{"n_layer": 16, "vocab_size": 7606, "activation": "swiglu", "norm": "layernorm", "qk_norm": true, "init_std_o": 0.0104, "lr": 0.00287, "lr_mult_qkv": 0.7, "schedule": "wsd", "decay_fraction": 0.598, "decay_shape": "pow", "batch_tokens": 32768, "train_tokens": 205400000}
MLP neurons of a small language model. Each row is named by its layer, matrix (gate and up: input weights) and neuron, and shows model dimensions 0-191. Each number is 500 + 25 x the weight over its row's rms, rounded and kept within 0 to 999. Numbers have three digits each. A neuron's up and down rows have the sign that makes its largest values positive.
A block is one neuron, or neurons of one layer that tend to fire together. After each block is what it responds to, as a language model described it from the Wikipedia text at the highest values.

L10.gate185:491494508478485508449556474494503509498487499502521519466491500454475498535515537526482504511450525515500460506539501574458502500495462470480478483534487500465455521486535493532484515503503522517526520490484459498521476490492506428473507505507509468511489449534493502491469484563520511528478492493521540510503520467516545519512533536476503490483491486465472480493508542497492496496510459503531529504508522474481523498483485480509484479448457533501486485549512502460471488479503520511492483539474519500484491535488525518454488477498516466482540521499444465514517532488533462504
L10.up185:503464496493515470488518542423507519489481492467513530502542452474512487491492499548504501504526516507492562496478517521502470503483495519508509458441455482505530516504493492515514467484498480516495503527496486462508544525486517494513550510547526508515478468505476484488524541482483506521533487465493459490504533522492510508459454494469574479496508442484543529520509487522492469511507500574453514499495524488501475552487523516523460536518509499512516489492497500534442496496494464526494502469491514450501480490504545511495464476514511481490511499483480484544490521500494522506
Description: Timing words and field boundaries. Temporal links like after, before, began following a date or event in biographies, plus infobox field names and list or table breaks.

L6.gate12:497485522495455514452533497492562467529480516469476526479483509495538498486497487491509520484446529488480547486503527495510499478496513504540516478469478504506511496497498495506508567534473520510493522530529476490540483489544455510479540482465481504512482505495544532539464443549486477512520470479521526461476521499503505494515547508487501496525485484467481497461514489495493525496522506520539497493483520547489466528474478510483508551470505486500491533475482507489491538507453485472463516516513489515522567517522495534486491538471528473455493519439494519475517540506495491477
L6.up12:499532546508497523541525526516514473501538474493498504465510520489478500497445498490499509495485531499471510498474535525504526547532534495509555496477482468446496505491476474499499483469475472492460482526493535483524524478535459514484505496479439456481465498461506512495516481489459480504504532479491500506519510504474514500503516476487484522465519513506503531485485495517495502489516467522541494479498509562498519529465478481505480511490510556471553500511545524519558480526466484468490533490548530484519530476508514476528467474483460550508479503450467530479495531488528463465
L6.gate77:481500473508491527513515501538564520537465475517498517481497516530490475535525554464467520469507532487469572478499505462516539491502511482522529502476453483482461502522506489490506486531471519517488491505468504483545495540499490481522515485484512503483460530482517485516510494541534508500514458478470518463527523537498524520529486466511534525461509540502479540469507474528528495486512497494535510510514454519535466511487503535490481495504494507529483500493494499511483530526481479477455463494504467485476533473539508485494449522519471504461475560470500520454528518501507504440
L6.up77:499467448491510487522480491506545484517489539477498499444489519518513497491490518476496484499511541542488496573550518481486503527479510493470455485486524523501472512528511531482494507522472516523496528492478514474536536501470488481502454520511505461449460503463475520483473530518504553547497464515497505471511512490505475531510522496517486464453458596496456540474518526502509487511507489524519496522493498513550524488503494503487475514506495509493494524521474480503494464551542532479500490531510512524490492493453504462515550476505516527489498522517486548467500506495490472493
L6.gate97:539490478454495494471534456517485500524468539464533504473463488490515492484481505495521495514500514490517543483510516465496510503471526496525496467510481473489492498516542513494459531529478500511493490547511448506518487526510477507472490513489499537511554490509517488527520487500494540533495522465489500477507483531491504532483548483473502525492493488483542485500512483442512501428504477518508469507495525528533420541540502519517470515470522494509488503496470532516499499565490515509472498460532537511456536546510511525460469504485509501487457522499494503472526542513451483458
L6.up97:495477485506525506505520522501492497468482482524467512485550497465479491478499508557548534483473482509481488461484545474509529506518516513492498517460496463498540488459480515531494484514460502517488508501504490513456502508503498506493509495496512477520487528530494518525507474505465493521490492518462509475505519505517515490495466499513484499509475454506518472467494485517479540531507557409499505558486519505520518492514507496464493561439481492523575508523505501515465453508511503492482529462487519519522537528519457502475491477512483489506539486469500502462504528470536533425
L6.gate297:521514474483504491442505464493508505540466484460474501499503510535479483523511524480500519518503501517480498473477568468508459490477504506528523530465489520474457467483516504515509509512479481547479463510489513511528482519536469493512432514566479469509537497536518499515473478505506540510510494538493519483466508530538496521505527503495525519479483482496517512503461510519527500476474464499489507511489479520533480492512493509519488493433515488495499475484490517516487585507514466536481496470520447519484484530569483492506508513503472477477496559479498472496523505443494462490
L6.up297:475504512486512517515505507451540508479518511498458512473529532516559513490485516495470463529518463522521468501522501496490505423503463543491480509534498513504488461487518499524516533480482505516501520521474492511497462511488496530502524481493517502485505519489536490500509522535485510520514440484538484487502463461509479500523459553503471520504534489505511510476559507527468516504493486540471487530485498572483507519506525490492542545457491499517521501502505488466489530468466508523464466472465518532489511480511462495517505469460521491511549471518516507467489431476452478499
Description: Mid-word pieces, km² superscripts. Mid-word continuation pieces, often "n" after a consonant (Leg-n-ica, Frater-n-ity, Mag-n-us), and the superscript opener in km^{2} area figures.

L4.gate18:490484515430526471505542497559529467505469505507552485514509495477473487480491521453498485511491511488494486510564527494445494505419516472505512508490521478472514502510498493530505466500499491492497504466502486545514498489516462492510524526463465485508480518517517495504485502468502467474507517476521504508517523523541540515464526495460504514485536476482481506466443524480484505448520497494502495537524517513472548547501521526550469521502496496503507497503482521489483513502495540494527517481532517523474483498479494491504507464539477446494473504548463520521536529467469485557
L4.up18:467586524499504482506492470526539502515508555498529505479517494530539486473486504480469519527530521515470485474529498489480478489530509503516533522554495449477483448513481502506482516505523485511513469504481488507503512506498521454493488524495464533461491484467498531484455430473521500489499477493472502492485507528488533505525519523489431486524529482481510522462494455531524494475462493517486440469475509480535498475524501526518500505514485527524468526496517464478527468528501516497495477509544465495556542478528495505542467540501472501503491505482498528485499458517485505498
L4.gate162:517513495486505504467492483524561465508526472495483496503534486501498513464557440494478521500496479548481494503528481473493509497496493519533525483511522461509511487491524447442482523534474474555461455513508506520488481464529478523465552525480482515506521522514462477500495503509519522481536491464469516476463490515529498526446472501528497515474501501479521528461482494468475487435498510506497500528490520466493529540533466544512540488472494494488475495530467504490518507491506475469521511500537511499511555521534547502478521478530505455448478534499487504505499479507484496479
L4.up162:516488503516493491513496504493545490484494476471505457474516483472510495467556492488474504528475488561514485516495504474498489462494487478477508471517462476507493499495481457445515481515474483470466515521531503512486536527498513540462558491482478527506537505515512488494517470548529531517530468485491522491497478517493490571451456484500481518492492476512477528469534519446498514507509511531458499490515545480492496581492536518532553491452507491505529530529491490526502464482519488497519508485533516480517521518495523481504505461508509476485472494487487464519513478517494545436
L4.gate332:494542541476524453486513520518525518548532451462493502499496504546473508455540464497489530461460515486524508494491467473485528525482484509499554516459501510481484478478478513477488534503524505504489476491489494517499461510467493489442503513515502496503502509550491520504460468466511499516514510504457475470447511517518483534487550520488519512497501513495533491486498531535518476482491470461497451524502532495487537505529500498470478475472477510511504445484534505480525483519497500517538515492536501595480527512481507533491491488534501442491457506493500509530510477508517534529
L4.up332:530524489502536493508462514521517468484507498509517484472514512483520503456528464545457468491485511480521530487481496449492534538499453511517538491485505517520522466471499516484484538532458526534475508493484498490493421532511533531470505498506465506488507541514468548513499562487450503516485501517414477507479528528494510494518526467497461516468497499510523543542461486498507465486483511514458527496468515499511478497501497468497490483532486477485527475464513518511528516453514490507498518477503500479514545558491474500491503491480487474517487486496497520519500471554504457506
L4.gate409:494492486483492483484481496530558519510511479504527493526543459510431497494507502461524540507488501493474537504533497527466487497445496511525548532540506492478509495501463493506528486497519486535509482503511501462504542503527494497470550518516520515481474462488488508529495496509493497470513506530513525480527512513518520509480525491523453519476484499469473538489478487515528506480480470488501578507502485526536526529541480541516508461457428537523460535534540480462503480496492477470514486497509491487479532511504521515490466449474443524496486486490485497496489443501472475505
L4.up409:476517493493515475511519480520509501533501475479499475531498486504519503457470512496515461522509458490503499486486545524517515509495498507556517547506518495509507494498519510479511474519533483499500494472439504491532499514549465483513531543487477515513483467505521466508517494505485523468505511495496461544478473506549510507504473513548494492468508527443523515508459436520545483487452466509491517557546445506519502453455528469524505506526482473487465528509514511512515505444496477492503510489511499497504472497524490529530495442486470520497523445534508508503442452475488483497
Description: Word-completing subword pieces. Closing or middle fragments of words split into pieces, mostly chemistry and taxonomy terms, e.g. -ide in peroxide, -id in acid, -um in acuminatum.

L4.gate205:505487517455503474469538451537473497539502490497535502497477536490520545488496509467498511508451539538447508516553501506482490500486544483494522504511511497519510492506491493496496459493521505552505445501476475515535489488513500505496536520523533495526493495475491490472502508507529571492496520468482504459541504501528449454518513478510530469520531492496532461451496463496489513465453520492561534467458503509522473519494521480484465511476512488520468500479509495501522510531531442516470495506498489529491517508526477499487475467520479502525459503452474501510521466514479467533
L4.up205:436470492494527472486524486534505508517482490496503493455489482463527519487525496538497503495467510508501487508494517511474452482522543485480531483529494460544503467510455483511519466532523536491498554513515470493521492507518510500530554499520513506496519456478550495500513477492538527489501485480494530515556521515498489502512535483485477418497491514463508488518474484467439516501465484526505491471486483457554472473515515482501488529527525509513546551508517467548478494513513516521501485521505495510512489504526458515513488487513463559542510492467465534497499491486482462509
L4.gate397:482484508495519473491511470499481480505519506483522483467527513550536504486482519489520503514484533530442532508485508473513502476499520525510524494500505459510531510485509469490489480458552498556508536503474513490511519459528493485536470482550472501494493544502498493522426450491542553503476465477492517470510506487524488474510519503493456475459533512532450475487524532488504519467469446465495514504498490506512497506537511510477465477467526534510512499513484483477502474559520543519509496494505465510506498532486515546491499510523474497523440502514472466543478475483469488459
L4.up397:485516535448514486521503458530503473499489461468540499483474490525484527536491488504492487516483450502511484535512510494450492490513511537473547494483517459543459514490511502511485485487508525485499515504489509487516529471492488542482569530504539561498530490483517487457569464504472574507479504525523467477494481514520523543481483501489515518547508511514504490508493490479478511495498475465504496479477558503462502491493530442484549474488472468549479503483510510484471526505536500512521488525526490468517485516509511531496475507495543524509507475472536517530507460511499515473
L4.gate426:516545539485543491471499530521487494483516492511496504497527522494531509503470470523491509497498498497487472479467506531492526556512495458550496506515488516447522502500477472457472522494454513497486509473470448503503490492524526552492514527551488513475497498579511481502490509511551531515503509490450515501533504513493487457514503460496528474525469527514531521518524468513453544481483493503503487473475484459491546495521486501473459472494485511524524527486493520484489525493516445478534491492488535469504485522479512513464553516484516503469500536501451480499567485538487517495
L4.up426:483488521504505454477548497479471529505518485533496493500474488497562505478515486506454521539531505476494473526449465531461519501510491470484509472511556545528540507473491526506493512477520511533499516482459491513485460496505483472494523484513485469445510480457530525484460493499487526536489519470478508531504510491541482487537555503493519438458504484489490488527464500478513507503508517471512474495514500510528538522528507526455518518447501475497509498495499500497501520537517510466502476515550530520455484503530479486545514500492546516491516508459462513506456501563522489490
L4.gate465:491501522525507481464542498490512494521473517481548502500515476500512518471504479511490516468523535506530501467531523534503500496496512492522532510532496464490507508484462499469499458530523479532529447496517517480485495453491474529489520519477517475524506510477494461546497507500520578472483533507493530432546507540481470488506511495545485470504478504525482432488502533530492512462466474463495501523515517474519499499514508535509476482470522535488454483439508533504543514487487465557498469510506488564504527522502513491492517469545462498529482485534500513489504484511482501517
L4.up465:491492496513515526490513547475512502481486490501525516474512487491474510489492502480479505455528519499463464452481527503498472507492505508527494499496527475533515495532510465518497468498545510498529506478500486492511459530474518509474514481483514493504517478541560476507499528512490506493515474468534533473514473518465467546462472471526468475485504523519520468498492498508519513465512446448505494510532536521520505475586507505515512493502508506532510520482486526550441467511476537511522463496529509462480494509486544477525511511499522508508512493458458557468533534453476484436
Description: Area-unit superscript. Mainly the ^{ opening the squared exponent after km or m in areas (km^{2}, m^{2}); weaker on word pieces and table-cell numbers.

L4.gate45:507506472490510532466549483481510501536475522525516515489525434486490483496474531506532528483507522522523496494504511505512475518521505483519500505490474541461476485517461542519431491525543503508482517521525479539498462464501475473529481515495482510454482480488515494480518544486523464522527484499547522469527528534510492447504482470501517459514522513463492503502501512526533506471547500562519487527479453517541487520461485512496499505492540497528515459454488518499512531536484509463516497521473508525473480490468493511472466526456509516494495496537476465434494505521507478478
L4.up45:485453489492440508500521479521494503517503523479477441538497503512521514507472505517553514502494525471515518495532499487511566535504530539473503483508475505530498506533491481549524553479520453499528507512527498460490519471498524508462527458493535530509511508504477468471537449482469510534529479506488553460476500480525545478466537478520486540494483489549504530507496506506460494495494517500488480490478443514480518463508515506507521487456501491474514492537503493456489499523470524533475459496499509472521466500454497491540474498510523468465521501495518508498516503534492493554
L4.gate51:482506521497514467502527476510514503531499480466513477516518450465475508457524487458490539523528460519517473465535526499516520519527550517523519527465513531531483495490492473507482520549498491486474461494529465504525472481475419472488507485486510534513498478528486513505497478508479473508519516526524497474464519508475512498481498478497523553519500523484473488488479507526510479484512512446510475454461499499561502495516512528466452518496534453509470481520525519503518479554543481521528548525513506545521497475561484533473482490489493517502492459469503530505538489494500501497
L4.up51:515487495530424519507477521515519478542497510488486524482507492563485467505474462482475543527519488543476502515488541491486549500523461488461535462487531509425435461506506504458467497521532514497488491492497498463492479520491515482529443509496543492449531475485469468519489531493484525480524483536502490471492537485493507509484496487516524461492530501527495532489523451472515492510486502513540462526498468500498495493445518491505525526509473484497497538493497471508534484555533492500511487501474458507490522493511486532523502485554517513504487497500459495479469471502502498493
L4.gate497:473501504493510471463537501464508481501502501521489467492529493520479465479461473538465512470531494514480505507518547502503519484507502505494514497546513485487493493498484477567499492466504478483535487499507465479509470523509519466539486525541495467492469506546437505509482522490514525474508454467515479509528483507509517503522494477535552523509507511511491467535545493547488462469504519505507473520534490515557490532537490496548440515515494488565488449483480518529442494527518484486499512519507514521500480529503454528488479523519511482488517499444461519487522516529479467521
L4.up497:496477499462541509500550521503464508513495440442500514490482520525509496512501497506498519532507477511509472521469493497508545497508517513524481520512456499489516506453518491489490517482473515535493526497472516467519504458496498431527491506542554506443488504551468482467528504443522543458519464502515521478518488493496479515488506464512504507507545497442529514551529513498526496512530504564516493478515493499521483523504502474492475495500483509492509508496487466480485436477511501503539478494480500488488443495523533558492458524490549538521472474488521485511501475515507485475
L4.gate508:507540543444470537509495512536526525481502512507491502490563533491502487487491519515477495465501506516551500514506514542507505487492526488518509523483496502477502487531516502485518501498522492476476465485440511500442480479500465517518480477528517484452477555557464463449463535493501514500494488477492489529484540451493465489486542493549519462532527462458508509525496498507516494506513510479518508493486497519481532481509505484460488516500491463514531491482484515491514495514497502466543527527512549524533478526532508568448480499550503504456469505480453516517496491502492490492
L4.up508:505486536481493475540506495514508520530461513482467509490524488476469510457501523513475524459551513528492508516522497522517501465529544534520522496497488465509528454540461498530549509472476525513530506509481468471488516480536488502526509481510495489498483502513497482485456511490483531486489470501508538536527528495504465486510510506524543492516496510479494563521493504480543491487504503524485519510502483467499506503481525481504483528483457469466559504503471489502520455467488474441467515531484474437477509519533515568488472528553532523510494541508474504553499500525507506459
Description: Temporal/means clause openers. Prepositions and conjunctions opening a new time or means clause, mostly sentence-initial After and When, plus mid-sentence until, by, during, before.

L6.gate152:527531517502504523526521460537507471508515458508508519513498532533513461486509553508515520474492466485500513496504507513504505484498506476486564504530448496487506486501479506525488549486503504509524449490504442486516484512538482507484455543533536524522528491501500494521494464495531544439490539477498523504490510501525492518486509512499471494474503509505530528492499448512471483452521518563517484550502499474481535480497472478446474495499493479539478508493472483492431477527520490461527467472531498507441487480501518535509461534508491468500450510502527497469531488510487517489
L6.up152:481488517503488481476538475497498520513508517472494494463492516524482493516467488522516508464500484476473481514485508492481506541514518512473483518513491460507435465464501494502560472488492488502467487480469539491508536485489493537507501535529487523465473501528551518545509449499499559469486476520514520494522535544509491557484491510534540478514407525487536523510456490489488488464484502480521524495502488517534532502495522530520497486483492494491478488472532484492465485545523519502503497506491486575522532520484479461486518506498460549496490502515536522503479530469453496491
L6.gate296:515523511492507504489517469500496480483543528500518508535482437502489495521501522530486499473482480532521481495533527513442515502496511506497493515531495495518541527471538540483465483503469490505536517538479438534516463493473489507514540481471510503492501537515463516485494506523477513467495517511504504502497469473487487441520488440540499530501525491502442510501577482566539463484484509506515427495480534527461515508464488524519501502511514508547478528466484476483456479498496472484474496471509533500464508518518536492517510553507494486476516515525485490482500474517508493477
L6.up296:500498463490536498498528504490499473487518497447479525493470460479497509505498478532476474510491451501506515484541483480489514557528545489479495516474518488513473498485419504470534559538496491484482519484502525484515527456510531562532471481492477442498530512492516490489463508513532500495508498514514493467492492488510498463514451520485517473473551471505485512536514515504486541513495497477527496486495502479470499503473584472483479503515527496488515506517526519481564491531536476487488503472473465516486540489478516491451529555518512492493494483528489482511481539524513493469
L6.gate372:499506477512465523461514465514527487540487472483536473521476469532512471547508497492512497495502519499521511492558517494510482484494536497533497493478492520460471515513509533442499523508492496502499491480439492477516501504545481518529480522526545478490483495517506517513497501499557495491498509466473533523424516508509494514436472449505484514498521476495488506473537476524458538472520511499505484521498526505491557488479503526469526513506491536514497466511500546518488516466454518520507476490480500545507516489490485562474488523528481483491459517532512461444514457511454490476
L6.up372:513480505435497462460497497465511540467501497455495508505496454465482511543478536543500473501477474542473480490475479480483497482491533509501522475526479490488478488443502521494500509517505471511539477483490478520503510494490504509498511469484451507498497499526472480539517505538496496490511498524547510516496462509472489514430504511516519496526534444533524560527498545496466544524535505513499516508503547498544476523489498503528520518511531469502468516520489500473479469525490514498516468421523512507452524556497513521503507503480487481479502518503497519553486548496483494471
L6.gate446:539466485505508506468512457467527495550535498484484470498533473461546481457519488522500517466513502520536519466528524509492489486529522533505544491491510495511490490428503525531466490509511516493516503484520468502513491492518522521507496479506502518509513527499474533505489515594515451479508465486455520475486513501515478529488526463513483512521490479519508468505562498487418537463544478486512539499435511494495521506492490497499489511493529527494453463518474473499510462463499514505504543510513495515518496517541527528482448529500524502512483496532478504520504491488507485484
L6.up446:494477507495498484502502471446512536515477501515522471491468510503485505527477493545471507545512509498544493506509529480499514496497491471496479455490496524474449494484463491484498473563465465530551474517482500499436541502495506476454445497509532519506546481448460480535522507506493536548516508470508495524494541494492510504483523494492533514511494498527508529517500529498486518514511501536508517480509473513525494524555445506469503514477499484516515456465524472527471535499533495500451508445490499521450507502513454520481455534505492474479502536526504534520495505520503460510
Description: Mid-word subword fragments. Short interior pieces of words split into several tokens, right after an opening fragment, such as f-ib-roids, Mer-id-ian, ins-om-nia and arch-ip-elago.

L6.gate294:483507504478455485485485464468501512492509491483467511500468559499525498503570514509504542521482493479503438447486530467441456435478519492539482524489488520518489482470479494495484495503547509533527498486518524518540463494495459517481503502523482486551502480489496473520510492572549495540541514529482504479508512520530493484488481483534509500492519495482482525439516516507512511482551505537506525538495499487526491543512516512497519508441508459511512456526482500483509508541489516466491511463512515515503497529503513512519481460473487486497458498521483482518489505476524462490
L6.up294:512538490462501473513476498501502505477473503468470492510462478521466523498458531520464520519488497503559510514520564465508469530502442520489501533516531480497467541492497534534505496491489490506470462500483515562545529451480448485504513506498466518509449501465498501513513462489507485457568513489510478553502493525565545496497513488514493489511524483490564506500500510496504483514506466515507508529520492515526484491487504470511477517501513486502489491536495492497525500488496485486532446507491505557534501498502452464470515485506523466488437483500532516502477500490492465478
L6.gate431:533485497503486529505478496451512490514543464497490503514534515474487548525511515521497494509517500503527525480514492519503543495527476505542499550491507503481503474467517528474480528497508507483548495506545508509481446460537521477532510499506520521492528467500492508493497484508519520449532494459490532442474497523514482464558506463531480521464494518463510484484527493493514522474472501475523542509527460511500538531505460488514473516460519472535505487556540507453491468493499442502489492491490539499460513492542513541507449539509534477485501478506520517476485484529448502500
L6.up431:507477552490541518491508505474451522501453437510518506510505507485500503474508518495517526509486548527482479562504527433488501507492462481512460503509522477539502548513504521523500504517487473501542512526445470486489508499526464482489503542484458515489529481525460521509494470535454530498518485539493497489513507546489475478515529538508505507481466526520513524499457549542549509499488519472448449515465485471499498490502524491511495519471519512517504465522487526536551533476482454511476477482472468503465503480482492500503476518496480486501512513486539509475518512538496482509
L6.gate461:509490514494524523506513480503504507471479529501470550545518501502501507511474520477521522501505522486516518480492550457534503523507550536498473499456465507481545528476507552505509479494500503503510467499492485519511476491520468487540497494534525475500519513480522455502475476521486509499533454524508532492485484521524516510468519493502493522537549484476538476500488470498490531501500490457548493548458480521545470536493496518511490469478509486452483409502484492486520545517506485466498512473470523518525513474545497533515455516509542468495489500483482463490532539486469441489
L6.up461:506503488517496525500529526478484491466490482484500481516502476449493526482527514476519502497500538496511539508529501490487512536519473529484539514505477476526492466510502509490488561544472521502514537476513473505529502500499503482481489505488519529501470444497420508510543448507492512503502510503464497470547537500468459513510486541507493494511461527468531489490460518525469500521505505531467495491482497477499516542521508484520483529445458451513514494545518543517490468510501474531477556530505459512477525493483505530511454486483503487476523546481476553465511542499447501501
L6.gate511:532518517494466502495499440500502503476506485498535515525529496481478512502535525471494546513525530494530485471521476515494485482504506499474500480555502524449469503503555511519504489475565478495501482510494511518525471496495491472491480498533528470538511506484540510473491490496488529502548501515466503494479498496507494493545500543510464524525451513502515469454492470497516496497480485505501480551483519568490541517470472478471529483456510486550475425523481525479489481468503493521538499487492485536552551509532482525510536527477507458472462502527486506461511472507502478511
L6.up511:498497519506520529543522490509512497531497526464527488494506497485476509517504489470457474468472480474486472493518503496510484507504565507446522541499502510521482495434512580491463498518512526504493503472468532528500476479504550554484527483483538511485468544483508506469497527498508518506526516526523504476507540485483488471521500507491484474476476488551482481516503482523486512519444497491515474510474534512461488515500520512489519461479494498558548488526488508527478510474522459483489558488462466495516498478510498480473463519518479460501540462536509501531513541537469464478
Description: Known-for, clause openers, word pieces. Three groups: for after known or notable, sentence-initial After or Although, and middle word pieces like ob in Globicephaline or ig in diligence.

L10.gate408:483530479494474474505496530519544462507489511477495498492485500495498504511504482513519514470510468508489538464546457557503511450515485526511493528503509542504520506518514469503480522505460469580445520499510500520494502527526464491471494492505506514539463477527493477503513486520476476494517534481499529462502479528465517502473497505503551523493471522481503488448467471484499450458528454513538511482499498467531551492527498551500489502463493519475485516513494487519483490493481489480503513489502449481477544511505504523458514548498482526492511562448501527476488506501518527438
L10.up408:549474503468494495522510512496496504464474514471525529465520559532499502520472521500518503475485534511499493445493464552520500467540493535555505499474472485510477504509526528461511464509467492539521505487477490489507518514523500508473492489529496518494495481492510443493524506490509476518484513524527474495483529520469522508487533485503511523498510516517519490466474528497509501513514515460472517538508468529508529490552496487519496506476541518521488516502458539499448506494480477504531522426487493455474494495515495511520500463491541464479530526501418464496491516424515468476
Description: Structured-data layout tokens. Formatting tokens in stats-heavy Wikipedia layouts: closing section heading markers (Career statistics==), table pipes (GF |), infobox line breaks, unit numbers (km^2).